Part of a small language model's weights: no biases in attention or MLP.
MLP neurons of a small language model. Each row is named by its layer, matrix (up: input weights) and neuron, and shows model dimensions 336-431. Each number is 500 + 50 x the weight over its row's rms, rounded and kept within 0 to 999. Numbers have three digits each.
After each neuron's rows, "fires on" lists the tokens most often at its 100 highest values on Wikipedia text that the model never trained on.

L7.up2151:465492508543493451522532492478467512498548591473601557532416520543538429372530533528494513513547507502563433452526519529408615583553515567530498471446541587468426439472469501483425535515480511558547486456408572494470520461542461531574496512527545555548565411357525369477414451467462500477
fires on: "'", "N", "[", "| ", "\"", "/"

L7.up351:495520486451433504412410591552355432429570560559559424525505532480531540402447449588449420538470562494579521549489493465551537569572474489490586457520478522488544582472478440504432586561533494490534468514450441460476506486483530514507491485518502468484584543545404426516546418522382457502
fires on: "of ", "and ", "by ", "to ", "from "

L7.up1579:584562528435476488480438521529493625484508475506496553531466478532533469474513533597494547504489506521548508526547517518479562596421522438501520510512538494474457527439409563472530439500451515563535497472521464472450504444517510452450447520581502527511476512527477485470557520622424451468
fires on: "is ", "\"", "film ", "s ", "was ", "as "

L7.up1214:521529554490414511479425513528447440464410498519521558488565492552454501562536562498484455495569477440502478507665458466473533483575440491504536467485480417518396428444540542489518563564426540502568567504482508420450566536458451528458527482534539493512440488404466501476524541452520596450
fires on: ")", ".", ","

L7.up2387:531543440467525510512544486464424492517548455409450456448533573461460536542493512463477434560593562546337454569463475567544501526428550498561419477432577499553481534575448481507506484537541476547534605650542514486547474463485498405535528475488514484496420461431412543477525580499530431569
fires on: ", ", "is "

L7.up1810:383486558434447455512445443470490424494512467485460489528420520486451435529501475517466489464541580484503526449462592558571614528591499535524532482384514484521587513427546445620486477475450519456510513456399439451427498498539512482462474587583546397547445488528540464500559467538368530589
fires on: ", ", "and ", "(", "; ", "in ", "of "

L7.up1416:513500533517463536484507487535464370459522559493506513580509475420493507508499508521458433417541480457448401594523515395448496495499527512444477461580496444523468557499592549455512555516455510496559561528502467487518458603509457512440492461446535548489462489493565520440582478607527580457
fires on: ".", ":"

L7.up971:419539498503521452497472570529506523498533460562499520475495542481461578557474477516554557536465471477473515516473523375436512494499594443510525555427367544434571422522503488517497516520561492579560472531582587530453522475536463506540575490534491476538606592627604525507455433422533459578
fires on: "the ", "The ", "Le ", "This "

L7.up878:431498526505466516515488537483542513480573430431426618514463510538535529489515469580510524471512507528497522588646476498535564534564395454531522375480523484426519520487621512493579521475524417557519511510546514526454577409465498546476489515630484552470439559455397455435493513514565489544
fires on: "is ", "\"", "was ", "became ", "to ", "been "

L7.up1491:550505539362498624504481538537477437475487591550550544574555508475528491489483433472406500562506460543451501370483501442547503535576435561563529501541542505615431525516581444421481647482534501395530544596469529541480484540488515530444446536536558524605541462460472536494522483601464566562
fires on: "H", "and ", "–", "to ", "or ", "| "

L7.up776:515601489474716561506458468470519446479533470400480468585509486460525524479484463490523481538581558537414550451539495512472402466502523585540516436472568485469523452513473599497522443443512503507436494458481514465465549443585587454487504439495570461513480496535405569509524469469440490503
fires on: "in ", ", ", "on ", ": ", "a "

L7.up360:497628344470632469574466507443460515552453535488488571474508503473595370406556484491529494530574500563477557439478528470545487501420531444421524406495518547497470507510550530503492536405550473532342537551546451426481515565489554478508480468531441478580486524574478421575505501464497544428
fires on: "of ", "| ", ", ", "The ", "the ", "on "

L7.up793:461464523529501481488538450464480362496495519526517425482587465473457584451474510563424579514513523504524546502478453422461576507533426565556500468501487580462549552473461444481521484539410434538449497400476474576516425611474566561566529616447487554463596469425445486539544379480406477545
fires on: "| ", "the ", ": ", "his "

L7.up1025:428552554570425495577504452527486485537474519523515413660559579560516560523489519536491538554521489534462470466498478550489524503414461523405524457509530546525487564460460511578464576494463445552475448425460449449491526585449535581548445474539517517461587531528504499512467474495537417497
fires on: "| ", "Gr", "\n  ", "\n", "199", "202"

L7.up2560:431615498516461468504523481419416512515491451510523621577537463460568530496405501493516468512566579564439543542516528501533515519481356449693417461505529507539502409520455486514422507533556591581461518518497545549514435481513555596428540473502494510500544522544647460595559526542474444426
fires on: "L", "S", "K", "M"

L7.up1868:530476563472513534525492518532469551378457494422575465549515432595553449496511468515484519519406516520496630534505491518549479550583456546461434498541526466438494534448615570465446452461482436437570444427460517430412488466531567520451466473510489555421504559522530510479548522468434534515
fires on: "| ", ". ", "- ", "-"

L7.up518:491533505442458549424422490510549550467494460524517451478462445534538453545479477533437532520477494502493494518504456451491475578399558544507414572520505536529559537500550491504495482497518522483540603503564514515480477499558563456431562429473514520489518454551476458465610540565518479447
fires on: "a ", "most ", "and ", "\"", "more ", "first "

L7.up919:564533466493468508535486545536566450500538494596543568467470498553503437457522439504459473446501504529429512467432536561527460466504505562621446475465476532487476536531487502527510522483484556528455524495520522474421454492555473432506476556511524543440424506495591451531511578529565474517
fires on: "in ", "fl", "due ", "to ", ", ", "h"

L7.up1080:443460411417462534471494479435531504491622637496437461554492523500454560557442485435525497526512493491552390538472507541552546552445563571573442366465546448481530466637510604524475513542503464463562572476495497461490476477504559502557542500429571520534514459551498483489514461436606499543
fires on: ", "

L7.up1031:482593533438539572514606543486480450551465508630385535391427515512478586518487427424431466475502532474604539591507599393558486471491423598452437452448508539487497559516505479512483502549573493463499506552542503526515549445527423464554405594509499544528541510462426506557465534519520519576
fires on: "in ", "In ", ", "

L7.up206:579516528455416431496418572485488472517447461443539450560531518443427468524499452541467524481491522554418408515550542550474544495556478511413569526453584521473542535432519470483478511455404521480475522469447384486621500502489475513499520506454475526515551528463454420506506500495511567466
fires on: "- ", ", ", ": ", "| ", "., ", "), "

L7.up386:601608443521450501457558513514474480526534473504415548507526457494457517443572473542478393479520548435451486426528505518475473494399457436500520496568464585522521549576479556520481526486504580493507577475505495477573461482412547410459471455540471441488621504525417384492579465480497511586
fires on: "United ", ". ", ".", "H", "Le", "It "

L7.up59:495539522527559532506500433457468564535540576433528476479479556470465496585500442515452505473462441484539532512583476427540498433450519391504497510467514516518478527513512638552427432518411559533493572550365501524484479533427477527467520479549553551515518416473496596431526521457514405502
fires on: "-", "'", "the ", "a ", "of "

L7.up1979:565518550419512548457373517469435483480449477436498563507427513558515438473529501371500499482524536548559444506487550512524545407538480502451523531457483523499560512463477491451521493559466456529539597515489452531458540505531505521416583412495549433472550463445422376415653474472525435546
fires on: "\n\n", "\n", ". ", "- ", "a ", "of "

L7.up2421:551484486405531589483544506530474618560503515526535519474486502467419415479527457514537514463515463576475551562494543443551486476494570410555448478484475409443549475546558473480536531381421548545520530550519480551445443462479500450461541424463423491441513533535432502485538474436490473439
fires on: "the ", ", ", "and ", "-", "s ", "as "

L7.up1058:549546450495470476482500553419559443496474456508450471471422512424485610499600551538538471480517507497521507434572520439490576480534489474563464483573428444609469506372503398469487540556456510509557499488522521538587474508521493469437544531633406422444442509480451472516514487445434494385
fires on: "R", "L", "M", "E", "A"

L7.up102:514409526491382535553537574513549580498471458494427555592453601574557547580439545471578447489561517489474513543509582476475513398544465548504466445365543459468484490533499451527476481456496518541524401482498475447493559519433507511526568452444531455574516497526503438524560422495573388577
fires on: "\n", "\n\n", "V"

L7.up1520:564618513463540504435378460412464436498572532534579468479402555439473482473537426427473512623473462501422461463485578532513525529536575491492476452550643463472482434495423411487482477513383546499462405469452468483503448484472491431493508523543414485427557522530588493510502554506484424538
fires on: "re", "Re", "A", "I", "In", "he"

L7.up2202:544485472435431632487503453533465482437534499465472557412493541520526579484547509445497514555580518475520558526505529558538479459520451522528539375582455558440585521568510507484494517518431425510523541498501626498431473457520492500572559481575503535470347606450455584512610533498492443516
fires on: "the ", "was ", "on ", ":"

L7.up2270:431489438493525505553533477555465540530583498507471440572496466481490510449461424462464477462553454522527577447371565389584553588534470469461525552486446464485518523457497542554506548628480556526528537414498525489393631568509496554378532476595518509497482508545463371481503450527531477549
fires on: ". ", "and ", ", ", "were ", "cases ", "\n\n"

L7.up139:432579516515544540592523534488547491581551539522400612450557521596497511458502486513542476467555485548408520571587544514487487511523502594575509478495464541462496469460456495493467516362471510549472552515513537542618513484499596471531522496594448548559502484512477484482486503518578560531
fires on: "In ", "H", "D", "in ", "St"

L7.up732:508555452532554506502584428464559447402424567532502461457535455459530490570406552475530483548483464454610562551477548482563475421416551454598471557546446469487495487530543429442499627625510512418482610560492528545553577497473529598455470537481459487491608438452423460467539519436492398491
fires on: ","

L7.up730:607468491496572502501416574509524431548462456569496537455495487453501467479532479529446549547525540489531482562475653539464449590484449505601415531508579431495518624500550476540462552411511468531511423458520563356500555451479449497448485493540519452464450461537511547490517565495584461467
fires on: ", ", "and ", "to ", "took ", "were ", "for "

L7.up1489:460559539565536507492462500596365525629542583497485540558488493426498493460493548485455582459564510438416566448560539429481481500488473508477462535439525532503543589490541507537462542561530469553538517510503568595509535429460561470520481451468465430515551563473510504552469441515477506432
fires on: ". ", ": ", "', ", ", ", "-", "\" "

L7.up2568:465524523473529493493533553521458526496610546530497484524495503458493465554498525536530464478552544494453504520492529433494448538563427460572443441494451509529511513521462575588404543534527429421496419572486578397490410484464493460561461435408443486548531544422436551596542450586563492459
fires on: "-", ". ", ": ", "SR ", "US ", "NH "

L7.up381:485514531544589427529473478471531538518413486560468470610508527510527486485544573548544503398448504472481471457563546504393515496469482488482536391483464556461480467542484537472488465461358486535491554478477468452523516503549500505567485513426467471474566578411507442554436558548520478411
fires on: "\"", "| ", "– "

L7.up960:552462482436468459432531485472540517523496511548549493463467588525574478557497467419499490440584559544491504495568478469431514572377542503490528586450547492482511478578418525462531532556505509549405467570491427503544401527468541532439569513522523451549398539478480481477491488549530479557
fires on: ", "

L7.up519:560464548505503468447518515442444560482497439520465525530485582567518490514529577639438386426519414544548542483518572491490512524501532457613407525519575478401491530576554597514482560527532489492506556530506568548567502491486529553519487555592586455451448580444530435483547556495522552452
fires on: "was ", "is ", ", ", "also ", "were "

L7.up2:502462431437506424467533609507478527493552499478572473516505495543595517451479394453441432468501512551518483572570473496509554434438517589520493433544466524531515503572576462525453560610487465516425476544443442417567509451508539474428549516482500517524538413487455436479543559511509558477
fires on: "| ", ", ", "is "

L7.up1826:480558491451544524497566576483439607495495525516572540503499431444496545468464559455523548472503564542455526444537486458536541394477480387378546479594580481512513477400534450499537516520531564480365470482665567531529425551459568484513501463506504476423551508546436477497606488614387477459
fires on: "-", "and ", ". ", "& ", "'", "San "

L7.up833:463507435501559494541480481443564435405471561444531481580612489487472554519426452504455462510534451561438573468513479502559457470498435496602524356563456523416577527428498533443472448504433529523597553500467598515422521557517511532481399543538422523544546432495532558495536442493487519499
fires on: "| ", "a ", "- ", "A ", "the "

L7.up1539:557463498490467516456550541496549472507504545474495450457506514447541495393573531471425451502511447497496532494475488452466463374461465616542409577458472592507590538478574499530416462406470390521457553508500493495499504548458602523492522517439499549514554521449425513531483467555561471447
fires on: "| ", "\n\n", "\n", ". ", "; ", "- "

L7.up1530:536527533620475521527535467453452459467485514534512490398530627507515463465429547490481513482493496485547476485452468536470540402496445560475429519512452561466478435611518523474531469538535542460504562529470599497543488518549393470440500541507589586414516567435382498510509459465484567378
fires on: ", ", "he ", "in ", "(", "a "

L7.up1375:483557569597475550553471434529461492589510510516562504517511534494528454554524462480493541473461542471477515527526611510443521509474444457457443514417499540561440476377486539580530607607546503482481511417419425538492412449437471519395546521360495498567515526527537479472561381503457443535
fires on: "| ", "/ ", ": ", "+", ", ", "$"

L7.up2468:462543510538505525505510385422385519500430525417565471645495514569517453527487559517530501435468408474500476457566471459499539562496472537489519461513537552637434543463547507574468428523434432596428619528509452516567496474519474527517531513485430521521563474566545515497483535499399453431
fires on: "I", "–", ".", "| ", "3", "Ry"

L7.up1939:528538504425523504460441551543486484555523460577545488547485528421571424452525491487500569496592459589497499570515536485449454529496541468547519537418516532451562557508558525467464432431481504494449512551405532593549437566455536448478485463519479528512548501514523563504485552592534544400
fires on: ", ", ")", "(", "organization ", "company ", "is "

L7.up607:494343566581404558501466542532436491527507464564519507484516464452486521514522408486496540492505491506521539560503466482494624568522490576552423489474460334562418503525451493445508481519523545550489545521591469488486529519536558544428561473439527568476514503535418466498508485617481461491
fires on: "to ", "re", "helped ", "-", "quickly "

L7.up1223:451518506440477559611511484513513454484409514530459463468486605508397462525389484544474536581427463430512478476463582508414481561420551453499531447476530457487470519521456395588617516473537480485513473495620483560416526513506489480430484581478486494605491493536456564600576477562583449557
fires on: ", ", "by ", "and ", "before "

L7.up2674:470419470488483579484470556511528574560492510468456537484437582554528461567428447410468449576522518467553490530498452553459475564413484599477498452517492528458497477495477470521525583486525491560474536504504562517565501556469467459431450504595509537493450557482447523546424548527467469466
fires on: ", ", "and "

L7.up1564:466479474471451557585392485573476491424555468585470559389478585527480506509471450492511491475467537506445528502475485510542400520469576476508435527491546545451483551531477515470480382510451570519486518617412466503398427495415392525580538392555528497432502520507475585483514505444537449514
fires on: "the ", "\""

L7.up1349:424520489530457535508415554496459490509529555558539529499536538443505472556492521563544497385431531470581462466614489541462527533498492534456477421460498538375461507570538557465568551523603482532544537513531477512534575484576505549525595495495516545492519523474468476584491515475523520490
fires on: ", ", "), ", ","

L7.up1432:418465598537524527484516589465436461520566622651515491593477445454527485513490432545439443477573459423564545522545546516387489376439423576562535443475513582480501469533566487555555490416428452518522523504503505528509492462473451428507501431534474575502510463445484472492467366485431463505
fires on: "as ", "| ", "'", "of "

L7.up1227:511540528536506492495537551456454531551491540485474379562537450532535493558568513459565576536475504543515413417543485439430463472479486495570503511490542539456526564499515566510500481430569460496426535450477465590484558524516529503571468516384501562512568498519462446505452471490462474463
fires on: ", ", "and ", "| ", "a ", "\n", "e"

L7.up1366:581527531460433574474585525477432550447570483496549460473595529414621580501463456469422555560470550485446589554572467443517571505500604429526451576527602412538531456445505502447437489532575472445532412531429432495487464500594486449441473570553509476452442496486504507495489553573441432621
fires on: "| "

L7.up1982:394460508440592443515511471502565532497573532450554460560513524521516546525476496427431564460506493492454530463469463530546597426385499558417489439472495435517466605536614423490547569557540487428539586517366593519405431462503440551447390560477481504574435473508506507507482444480551466469
fires on: "(", ", ", "- ", "| "

L7.up574:559505575487539480508575524496531463561541467581453490501478436532556469472503520495581457545565556471485486495481540549530527512535455528472439490438547485561444596543484511521466500637542530545484464492437478538511534496516534515477592449371486508506497478592526524451525471528531534522
fires on: "\n\n", "\n", "al", "ar"

L7.up1957:468375500483497514565494427537502489465514535468444507491500490543418495500542444508454483462530509471529569509562533515569431502516616432522461384528448568490503433488479541416526430338585458448506524536493525497396566517499510520468536500558466512544526469480486551514542482512557514426
fires on: "was ", "as ", "to ", "| ", "(", "a "

L7.up23:494517500449436561485455575456459461557489399499475438452537573543497524434466529398500509471498422480493541458462470380493530498417431557468521468456517471531455481523529473450432566562430535435512453463442532489495471494456505510552538433495508527492454483484527492421572498473427612617
fires on: "°", ":", "+", "′", "+ "

L7.up428:560497491424529485536474572469557526412483565498585379437427580433459453532572450508455507420483453542469541488505457583493526544447493477532512411456473509471471465427512400551619497486541539528496537414394476509418469473529552573464491547503485543495431520514551532520544524435570515509
fires on: "°", "′", "| ", "\n\n"

L7.up2295:453463528437442467485449572545498611467466432444524501563485497553464616518540427466489572477453407509458467499489585491454520475486550517421474508478478535493489574527507475360453526474418550539537472483542484440451372486461430478419506463488411430529444482538478384514476487508446536440
fires on: "a ", "no ", ", ", "A ", "/ ", "| "

L7.up1440:541437476557566478471559431476427532425489577618492486521494607474496439516480463439492453590448550564426444479551530393491571536496459473523500515484486582548396530543525451570630530450381588514506495489532533527555499499413479504480490572517568543467579548512539435491558605457529551504
fires on: "'", "has ", "ad", "have "

L7.up1694:445559380493546533426555459537544457479504468517418519559414453530548454463516499553451491489465485459430465554580519376480520517508428525450538535553544556438382533485555410444465489507406460492515531474580498523529584548491533499544519504522462488482503455505487394545468551433543507522
fires on: "'", "\"", "place ", "place", "| "

L7.up357:421448462458466499534575535587485552492480444494525458508518490484489476508536574435488466499461477542465468455446421492454435599514459424448521534493614519503558557508544532474400427498558598555483459608420439520515528531433518541381531575565468532441531459440518451502499443502475477468
fires on: ". ", ", ", "and ", "- "

L7.up2498:441471421483522529465619611491490521441530524516515556523479480536485570469580594400518443556476550524525546512521558448562473572426448489445466471417462441534438533546524470477635500490509465556441534428464451541455505569555560472518511426559550524537566486565557406586499506518518454626
fires on: "and ", "'", "of ", "its "

L7.up2046:494581518595492493426470416592471456498454455497579465437484473471560454502476482456424525469526507513573510491482504495470478461466574427563509497481566550467457569530501446500481490555480527478413536456509515459483470511504518594491588492480507604615436535467518573473579587562539527502
fires on: "is ", ", ", "was ", "("

L7.up2535:418485485451531541489434417553450548521504498458474487623507538538450448436483550569460483600460464536493492434477564427536579569515535500564475515441560498514465501507532534461581498582509403437504488488488409480395557505534495493543566508502463444427512537449484427496536481541427517576
fires on: "(", ", ", "[", "Re"

L7.up1268:572538526578526503388468539490478420558470507412606501501515483626477443604428456550506555489514470499511518639452542414597535528453491500549498502470438560461544545467434472486490478489476516554466544547531460540624548461461502457480514522474542458342452531417401470478497518596564504540
fires on: "was ", "is ", "were ", "are ", "m", "t"

L7.up38:505498566498476453512571586452482541523567577575393517547391454400517542570499522559514474522514522567437600532578580458504549478454531506430582524538479394481526523503551515599524465481506599451468479557502515527449476520508551467562563551508471419437464464550658499527549551501477486426
fires on: "R", "L"

L7.up1529:458616468539451535460596421547519460515500426473431513526503493465532415404397452538503520451563424457451431441423582447616481416523484549443527404523525512573469505394475423553475534474432519575433517430522377570437498463472646495522491535446538550517468514599532482531503501485430427512
fires on: "| "

L7.up424:559500527499551441495526491518489515374523503496539428510439516458457509502469527383474499541447502508456520489576529540498490467492540542490530511614485493437468465518469426441474457546618450461506529562486450489521397487522531469489469488519543517504438514621493459429480512499471521524
fires on: "at ", "against ", "| ", "for "

L7.up2426:474484471518585480442476516595469577510555480487537566477390507483478563449426456565439538508470471492483481493457535471496508486476503472476468455568553517400457499466417472499449599547471442507533514536501428449519477516567531496467454513543457496482626540398488475525547456523509447528
fires on: "N", "n", "re", "Br"

L7.up2524:496552548463378597564599441495476484562448500492478479597454418525564493543484583459482528463534496611590477555533493427567541621489594527549501493499506519521547520422506489526498509545558502562536515491424480526518512547479481533485529460528506489517554529544447502477508616470528473512
fires on: "T", "two "

L7.up1984:463553519444404511450491511562451502522454429610537533454432414500504484450467448483380426505513593510467394449520548490455486462430437427502573467442472575512429482466511516566538515433491523534434477527463444469491448474456510522515448608532489541520519576605559459494535413450466485513
fires on: "| ", "+", "ac", "2", "1"

L7.up2143:485608529536535517413498484402550509547428535373429515478503383510513476503404460463444588429434507448591481586573548465477477463486447543532478418508483556492530381502555500455545438579553459464462583483581511627545517462458567535569437494529485510461527518552428461408389515513509510472
fires on: ",", ".", "on", "b", "is"

L7.up2082:494505473488571441476446503524449553450508517475568567434525502462495456457465475542528546594493531483595459509473607442491591538473476503584455587519433549507501486563460508591505565460461488578397556501530432486495554541500539513482549533505502523505497549470540460500469551477588506543
fires on: "| ", "; ", ": "

L7.up2064:468535413461584509464544505615464533462454463495506422519560475495485450490548500500605468526529556509536524493470364544520551572516528440431488543509487537465525561456510593586488528619454515503433459414412471496514492528508490508535497515499474584464461434470515499551486469510504356460
fires on: "U", "°", "′", "United "

L7.up1137:490561487430517508556515679525443556479518539478498570524511466523457448471603546550445531445432547549468556467482523518643522550510496417584441526548456470530421546476524580479499548466408490462464532494427486494447516538515462481483468530504496481453422476479381489410631663486463527464
fires on: ", ", "), ", "and "

L7.up1750:518537483404571554467512496478555539570513529509492426438570543507510483470404521511542490521470516484504484542552522464536528552494561491513487655491482534383489577539447521536490544507582437527516530582518518435433612510492505554444501468434437417471396496464561417402541477546366476528
fires on: ", ", "was ", "and ", "is ", "a ", "- "

L7.up1118:530515537541519564422463558581445548459470499505545582564517447444420460516545518544442486441505494507499506532566412518502459601518424423543470473501543457544512522498591473518477464539450447557511523392567484538443580505561581434535432376537483532556485475469504556581581553479522489436
fires on: "is ", "of ", ", ", "), ", "was "

L7.up2569:556432601506513472600511494578436482471488474511498548484525475503519544555497516527543472614483511434504495551486552495569502500458508529450536492543476488525517554495520442552484488543496565433514569494529532459386486565510475584521484481396397520529509405514459614557564488458485530430
fires on: "of ", ". ", "by ", ", ", "with ", "to "

L7.up6:531563470561489514471533534558579514578461470490518433494462560462391502605497427497560547491490483585551463491549551547448588441446459425543574420475514486478491483430487462491407566466438470617522472582518437546573443441437524537451519450520411447443488548515486506526486556443477410593
fires on: "of ", ", ", "in ", "0 "

L7.up1264:452576433484495518492444447532398511477542475418421523556439489521554455518394513481509490477467397571475474519476462512494507524512522443539468473464573516555521442466538506489492536507548419508377507494571409433525488466433476536390435560479479521424521447493487479448524473516536550479
fires on: "S", "| ", "s", "CS", "number "

L7.up832:533605513560482464441521567464408441479548421482517502486463475505473434516493520431505481458452461532522482502512563438485473562616604458494525541467565593521525483503527497468502480462529501488489589557470557556486425579477499464441546500486484460513543534511511525498587565495468502473
fires on: "T", "F", "N", "L"

L7.up2595:536528447477478488470466460476472519453544426450445488491517518478477506456433535591504491602575458451472467375503529499521576437451505523565530419493450555524556484453453535577593543444439506617462546535494542464500492549485517587561452575483463483553493456516507485505529432489486428480
fires on: "| ", "; ", "\": ", ": ", "—; ", "("

L7.up1306:545519507603550535495425523496511587456439543568541447477487449530541559455606517444525587471526541479540551545510571492480543513557464480578429544453582534468554472464442477492461521608513465431615574485493483478452539437533438534475540569542568431543506543530506499479527545492577536434
fires on: "-", "is ", "as ", "are ", "also "

L7.up1596:486597554601486473509497448574523458471522426464605497537523560572481520459450416460549505566535492549427497447473478463428427385537517438448573455541428506472477530397495593513493455464481501481492438505535426541397446526480550499447501544470473553449483545623458434539566528471520385420
fires on: "| ", "(", "; ", ": "

L7.up1513:448534502531455502473516548466442497608467497417606504493617587510570472487515531565510448511465513477487639592461465492483599518533528411528501486461480530536503493418547466460468518572458506421463441553516478557521432480577543504468583597510571616532508571524576415446481530487490497542
fires on: "| ", ": ", "). "

L7.up1430:486512439584484488565474579502448520551501516596430549540515532515541557482562451473518502436518529487465597525445517496504553505495423515598498532467522531468585505447413464499515463533467578584431531499545481526471499547490525563494550478562479505450484525538591545503509462493489444445
fires on: "St", "L", "Dr", "K"

L7.up220:615575478423481545510614571509560513548522504576546554571564602485430540572553394550501489587514440486536489616479555484535529404523517464508515536545530481552464440430474525488416517466498527478562476490492497571494519501605489391528586526554599546430536623518585503444512606487509458500
fires on: "| ", "in ", "\n", "- "

L7.up1787:539530491431524482502514438463486565525483482548580592413559487523498517481548504437435489492650459510512463510443512602534487556544544542527554515355472517578613448472551538445553539522477486517376497481450484599475478495475486591489578465521455498558491558439479497529504470466474574560
fires on: ", ", "(", "from ", "| ", "- ", "of "

L7.up2066:516512576503526609410527528512545511539543557505470581572522486440471490465461471581518577396400562480482460530417547413528577539500535467597423432449413507505491443529444537452466636481584535478434540445530466485512545476514482492494553403542431534472523508472439535533543473589458557505
fires on: "\n", "re"

L7.up988:567541475525460496478578542538554510563449544481344411557525488437493459446583545494484536508467447492473411429462557675510465450473532448506530438500484496552535505454540609564515533532534523462426576575551447464577477486515503423466560487557470530552382550552484536499498507584461470514
fires on: "New ", "Col", "to ", "in "

L7.up844:454472453439480526475522521545462456446507488563556568532539378575540453546484483493448465434445557518560543458379542456544518486474473534513541485480450520455563517444518587485497513528636445505527481597532460470519548508487540430508408528549483551486507495464507512516438545545510498474
fires on: "and ", "of ", ", ", "to ", "with "

L7.up935:516499496498452570533488568478415460473502499514521484542534522474540491484449530530488431527440502490429470515660487440583436506491636493496458518456409632543509508546486552455594539532403510514506595541556464545538530573525500606534521447494469560450417485516508543594514499485518516585
fires on: "'"

L7.up1313:538474522584444544532484525455566314554571549451402493471514537493545547492434511565533607636518427591507571420469501507505396526578469597556506522456531533501528555516460438466550560395506617435499577494431526513556488453530486440474546522480514543413506459547513470517424514429479530490
fires on: "| ", "In ", "in ", "0 ", "–", ", "

L7.up1533:586541462591587533448469451510507539534550532499553534501484457532469442503532460577509507543580530575521545556543548440490491489470392382539467517507642467374522479531562547672533517522444520462481522519420420477512537488439513445571496411515536425523557505421469574516547566533515482535
fires on: "Japanese ", "a ", "the ", ", ", "his ", "), "

L7.up2673:507546413464381580480423572517385447536481537429501622514510569524517472476470511429489463606557516598407543551502443569538511544463594498473485546446520551535482523469527448511518537471562590516463509479411463588418553420529522408423576457592533456576379518513504499537492539512556449559
fires on: ". ", "| ", ": ", "\n"